Part of a small language model's weights.
Training: a variant of Muon for these matrices, 1693M tokens, 8784 steps.
MLP neurons of a small language model. Each row is named by its layer, matrix (gate and up: input weights) and neuron, and shows model dimensions 80-175. Each number is 500 + 40 x the weight over its row's rms, rounded and kept within 0 to 999. Numbers have three digits each. A neuron's up and down rows have the sign that makes its largest values positive.
After each neuron's rows, "fires after" lists the tokens most often just before its 100 highest values on Wikipedia text that the model never trained on.

L5.gate356:483524497533519567488500437393557531494409526516478539451537456493495456573487495487506485443536489457559580423511536535534492507424509500515536528508527507550474550499523537552472519505528422511579505585500399480468406641464484528529494495611425509495490475451559454509450572565459439443
L5.up356:543521502456456510536573478441536491478486505489464497563558485582504510454462551499451466500475495472399512523523525496561453461517394491420515458474487550478524472523537487526457491503530515557470487535515546538521475448483521490573488512564434558498530514518434491507477549613466474502
fires after: " |", " did", " on", ":", " (born", " does"

L5.gate963:526553533503487521464544471476584529483429488453434519491479476506536519458504506565479466475563460473506556458483504547494500483500574542522510522475497498505519478509468526522488591521514481526491556476563561569486486521544462507500561408540525446573483515532417522519506491547504552522
L5.up963:454542548449489487489471533555422453459540482524514512523491459539525532464548469534468456535496510431477477596497543489474487482535519494460450559513485487474491481459579513556499544538517467497481447456559487569538538558475483477469516455525488438457477528484433490483486443453484432532
fires after: " the", " The"

L5.gate808:427617560499538565531487456524528513477449495498476496485541494424516473526472578509517540458508514497502500471512489496507526522494475519499516462534483543471448440483446463574566456453524514477577461505524414552503444464432528481496551519565539468458448492494517474446529499538442515460
L5.up808:437532508493521514471455500431447521479492523460495555572554508444493465528504518447524405506500473477454520505446535517537488527422437554547550604479562475504518480460481538488502513535457507462517522470491563491456540510576523530488486454540497549501425523508489540568446493410474471527
fires after: "″N", " in", "°", " SR", " to", " from"

L5.gate938:513417534521491519502443464495489514490465528465511489433525509553527513477496428593543483523511511541582548506590528547556489555430536483512546506539412499571506509559470519499512408452536552507443468499522454562451550542515451537474455445515479419448514528434494492488484533480486489513
L5.up938:447514483447443443516519517486554498448539489569416553457493500485486533490487469488445553443551483527498562440498391463499511510527492506505580474541461595572485471489482541573509444474496459548469537486536588612553436528568476503508511472536478453462478475472480497506550429521468505551
fires after: "\n", " |", "-", "|", " on"

L5.gate639:459533484511463472534536458578526427512452499496478533500504489538523475542508523477472500492465470481546492526485432549554499440519443530425522447569566526449578497539518498484520525516473486525585483498421483531487546510494482456470506504506595468517556570522574549439459519501529525477
L5.up639:506532536451484505494505469509497521429556407546453427451482530511495520498464511486577503483526518500467448553448505521534462470511524528521502403459500508525558507443498528434569494545525591413439475503531369461523465412493462472523454482493508533534549561555461523532534447496524484422
fires after: " of", " in", " from", " near", " around"

L5.gate562:480506490557497479516532481544495464481530478488563531477463597458499517509511496546492421537514543495395481493565465502508505502398532562462530500585446525540466566558471544460474492492482543483498426497467573495465398479567464450453459518458609438449512465467474511543553528439504474512
L5.up562:517509482460425429452533505540425492523496491508462544540510517473563488483532485492536445491483530527464516511466487490516441463496545509451519504545505492398438498549570501497509523495547562497478491466452479488443474555529381536472453555502582463497508496438484508559500410520553497462
fires after: " |"

L5.gate247:567494516531538529563483527467438515511454440445490533507555433515416446549509457495560467427488479531508455569545486512485494484594459536550507455503465516500508529521477484494528459532484491488549493486459480477477467393453493470477473415553439482474503495481482508584569483468494481486
L5.up247:501472467467555457512510422494551507487508479480479412446487475458434535419464508513454479571515435519517496497497542439566549486517466455464487533475478541511488516454537520497461492509547539511490435492509454475504554451544533457580533455515482486574497462511532509428468525453574486455
fires after: " in", " of", " to", "|", " In", " from"

L5.gate352:514498498397558545519511431434569492462485448448466490480474505503489532527522461439512488448473518522512487534446431413483513558473498509544522450495494495523538481512500573485446521501520517526524545495492472521519487485503518479538555517510527470507532497534525568563472512519504548543
L5.up352:483536556513555485563479565517511442472517397500454490545479404518532515492422515530470417464483601442458520542472472443563537479485520507523490500466520472523471463526479524462517501537475526530467600536476480533455460548496540468439453492515514518510491499478503488512485536477475450499
fires after: "\n", "-"

L5.gate133:465514441564446508512533479514458471447549524547490492433550480475497502515541516476525551462472469470528583491505563441444547466512563571464526592458602491449448584543421453491482535541486462549524478524510510452491495521470456538481423498518476504528476458487494513464541472507494504501
L5.up133:523576435476490515532470492609539535494519550503502477467504525549470493504562536510537507482480452457469517432515480507455545488422546573495539509458510542502476595521490530449554555464520425544491522439483498515438472531525458538487374486466495477459462474487420470508431510538488462503
fires after: " |", ".4"

L5.gate132:468509513453535439487543556579585489500521496531587547575489538541467503499479575503425551448481499476494442430556382494477489476454550514511485520412433532482537482488482541524518499472546523486451508494476499451454546528573536488483503431505546469478473472508582442500488486481465468513
L5.up132:410520470596467528467486571448584492500537477579512500539501511517472542485525498478445534489572538522520474467548552448564461452477534501519502494480551534461460576444554478553481465549515527461433478530502501480449520528566465464511451443506577453382457475503512503514509499490461488503
fires after: "y", " Vol", "-", "in", "-A", "hite"

L5.gate157:479510441488470501432476552531513467482560497491508552471540468560453491503477484490524462521475532542452483477502470485489405470516466513518564512514410528585502487516515493555523478477528577520568462489498530464464525505484527552501509510528562498475448512496487543488573584553498540494
L5.up157:446449494444431435497485487500576431551545565517425489500444434513446492544484436466515456529518430520537499497556463473506525454482501403539521496398525481543503503512599474445546486495585476461456506494532397527525486521514487539462527494493488509480497523485421545517470438568563490454
fires after: " United", " the"

L5.gate385:504531469578503460556509524599402464451546481521460492546435475464507488476404517462550482451518460462489592509531516457505475461485458541528530485463526516498471454522522535452504508446457492434479511512536491519460509461467467457461548532525436479586540528420502543523530431449505566534
L5.up385:522510511461454484544531494548536545440557489485448440500538507534517509509553423435449512526506515469497491453509460480490439453517452494553494505492456430490466475465499552551472468529474464521475510438535475532540548472468488455467560545493499475467431485467524546500568543563570533472
fires after: " |", "|", " the", " of"

L5.gate633:476455463482494539498487465500476496468508409462516490556438533485465471533474508582503497526527555537504502516444550518466537509443478547517490559549499387555470514425420490487474537485519521495504446560468424465502475521513476474473492485424510493481536563449454500493461496488481502519
L5.up633:472447533468548415477486564488542508536509464432454536563460515490514534625519563437482533498501490548499474513442479458431439446460463550534502478511515472480478541512519477476468432488552461454485485541532564539484472477523505510475503521517521525484561473553533509510472527486486539500
fires after: " |", " round"

L5.gate411:441511511531543428500585537604560526472481558522565471451469473499493493473530589544527538504536455559489509523505453517548537485447510517422518466427477506467489550554524585473529497562474490455493505447488547453488507499546551487585498481517522492494536447437520522440438430536502397493
L5.up411:441577510554490515551482526514568505497474459518546424484478479515515495490528479448494508534558435532511495534483496511624534481481513506512522457441519467588483531505472519499470559581537478548502496501515466465433486572435551529498539455567460488514514440463516462415532560491479460515
fires after: " |", ":", " 4:"

L5.gate320:543498524515478492449476514513575545560448457567496480476490409511499481505469538536504452508536500578463497500483484490548482494513543543522519486428503477543572505472473425526525457515527517559530544516509503506470507508494488510488495549530523482554400498552471567419438582525488484484
L5.up320:508523506555417512466472483518523484462425425517465483504593538505440542496420489507482431430523436470537415464497452478441517476495440556456584485495519570480478493509498537491423548482512566608430532501457519494572426591472474508522462506473481509426504476487505490553475447505454461526
fires after: " |", " on", "|", "-", ":"

L5.gate1002:522514502470489540465430524489504482524420508531482556445483520521493516525488508536464438514517475459510469528536461480526463513476510494493504463536465464437455495519495474497531493456480555523459448498452478535542511499568411486493536503554599517505476511505504544519527521577558556550
L5.up1002:536516383489584462517530430520578499478454485581502565480462510528462445447544553507483495545455496452550406524523575516510405473466470504455433502537559548579503486519506540474485497494496413473480419469509559423574528546516454507468476496496453505568491513543537512504508536515531532525
fires after: "\n"

L5.gate881:497432510509446534467450507540427490433470462487443533464493494496517542487584459563425410478412464569519434526502492531474524475526497491481503496501547630477580484504591463399487512468507446513539509504457528488517529451589476521500425465539587463449506493527503541570496448449434522481
L5.up881:451513478485505436480517423477499478476470489484515533480553518477513529505539503510498511454470525546507419478499476445577604550503480551447463514467520506461477456463490549506517574460507499489457457448427555453471591447514483509542446438445456443480568465595472472429503492549478501533
fires after: "-", "|", " the"

L5.gate465:599529513433461504522467505504514469497524480533449456490617517521499501463507474522506427463531466501490505441496479518551411522499543461512520432443526533564464534428529411578521489556491509488512505492520515442560540510491465490514493529494490427541461492510461444561522594567519490543
L5.up465:577504519427494483525489496446481467481434485456566527435519565491548501526503495502519482487459475480499492465564478534521513474551510517467482543465564538505540522542513503482527547474512508480568480454523586507463482475524543525473507388535532536541482466458482572492534540516523552473
fires after: " on", "\n", "-", " |", "|"

L5.gate894:488523495544517493486467535441461515465517449515513491434550544479529543573564504533521480492480578556441485466511509480476443507422458424589529443517505506475517515513495496439527501432502496507477503568545531528546553495512490410492495431523510492492461468437484486422561456466480558542
L5.up894:502546475562433438594463486439483534523538449451461527434483484445550515495533497536583474491548505542408427531515457414524462541519439478474554446525541443490516457544549552444503541414511486478444504576503500450536507503443483433492505480539529460499530430464528511476536426472485508472
fires after: "\n ", " Al", "ar", " |", " Q"

L5.gate852:484505499526494502481461514537422526466558533511420565496517552525544544510459432498505503498569539508491506490539524511507438529417485512481445561464468580506538452465452475568578470493407509474429513535501511462533512482564492474533480471465428515478449491495473466573483516412509514509
L5.up852:563518515545463497421471427510522637445525510514501535416561500473478486516501478579455486490526483520477465497502520495533511489477523401417493553483519478462457528477453585509509519483412603525531501507483485436440505445479532485491419478543479461489472547519466475451449477451418509454
fires after: "\n", ".", " addition"

L5.gate327:528502450566485535540593500488510553519519492531512487540596500499456561495444510489512485531485491525470431466566456484548505483521504479433496464493486483465513566498584489528507496507448510526555402515537516468495528524543511546471489424439443447471502511492537474417496549506435499525
L5.up327:497514472502479518502517456509519498486500525466508530532508530489552551508547516519384496506558567490466539430511465448555474457471490502420485549505480520450524494516406508500497439514459523517483578508469456511489528541451503537518414482545415474499446506458610499531476493549577527467
fires after: " |", " and", ":", " ×"

L5.gate62:473540456597417530515479497548479471561524530478545521466542511473481428498572479559456513488439510468437508508497492520490536481465441557514538472561484519517556499473546518484465487492515536548469545504523502486469454446534449412580476548484478521438540522460494525523529480507453471476
L5.up62:448508476499457512591505607564485477475572553476471553459471544524527523456488448447451506500429459521506481530540576483488469532514477578499545435531526532456442429507482498495513486536500472516497527514535466549504439406481479521524444491497431526494452559491501471421504440529479545534
fires after: " Fig", " Der", " |", "rag", "cer", " of"

L5.gate177:567537447619530489461571540551450474471469502484545501467518513430552446469471565499525479554427521560547460516588490526526506454510441573473511369480540548478446455495484496484444437532539466429436536513490497458545495513465493552496469454528512572496539520510514528498521527486502508493
L5.up177:521506481484509560445465533521432513412544486469467533502538414493581468495485490525570503463453545506499500548467561509469571521423555553447535521478521519560476500543435507509558555522421461519475494516544525525430520493546526473565564447496483546520469462508488521520508568480450504520
fires after: "\n"

L5.gate629:424483512501523549503480473505438496482485591484407492460480502485446550443547454433541530547463525496540477499418491514593470435544502565453504552499448435532537438588435454469505478471497486539488451497472470512554473505516526482567511469484482444502446479478560469500472523492478460490
L5.up629:476514493504518487481483515460498514537562528552531494435441472513522582458449486515470498561565502554471482478447503505553484525348476559456580544500437503466544481464463517535582532527555610499504489415475558492503552423518520414540427495478475497472503481498430490504577483520559461501
fires after: " |", "-", " and", "|", ":"

L5.gate917:508482475570458497512509409442494596474458521505504477509478522503501490442542497498481492530503519436432465564491512428548519500505434582471456544553473459512506571495433521498466457485511439457524474527519522531497463453503473451495500542568510573448495425591434481532460482567526470448
L5.up917:470539536450511467555535517484472549453466458503606548504542466542496490477513535508491522498555517615506572464524509496540551486550527482513479510516525569564462494482485485514510503440455524532467445532492468464577484565446506498443524491531470484488522551491460567481539536501517500440
fires after: "\n", "y", " Der", " Fig", "-W"

L5.gate578:525443526524516456448530458481463524492512536441476537507579540446584578490504509513416424496504527501520506451524550516505513514479532464540565433572460443516548468524513542471490474444479493429467476467471433457525601488470372463463451502477504501474519523458522476527497515452540517558
L5.up578:588445547492504465448515498511497491536407463473494511514476528513475514502517532475535472492550508585537540506495548426498482467563467437569468504483472551529532482497469550436471462537515597471582491459558517434460547482514409504473478513383539466494537550555517544555440488455485455493
fires after: " |", " days,", " New", " =", "r,"

L5.gate688:527533481480569542504537496469539431530463514498487522500559500518519462432436456499506373542492537505500534490497418449532536568456466524530443472438466514536517474487451511528587497524549490510496517442513551534512435438499526491467549499511452497501480476498512558519531453511499477547
L5.up688:552556450501518553546525508498597472488454514499488502467500499482430507506505520541427498472584496561479503501574443420473494416540475575578468490421559498495537509534508418502536486467467492461500578520579549476496496598481488502509466494564595585495544492477555518623449479453475483487
fires after: "\n"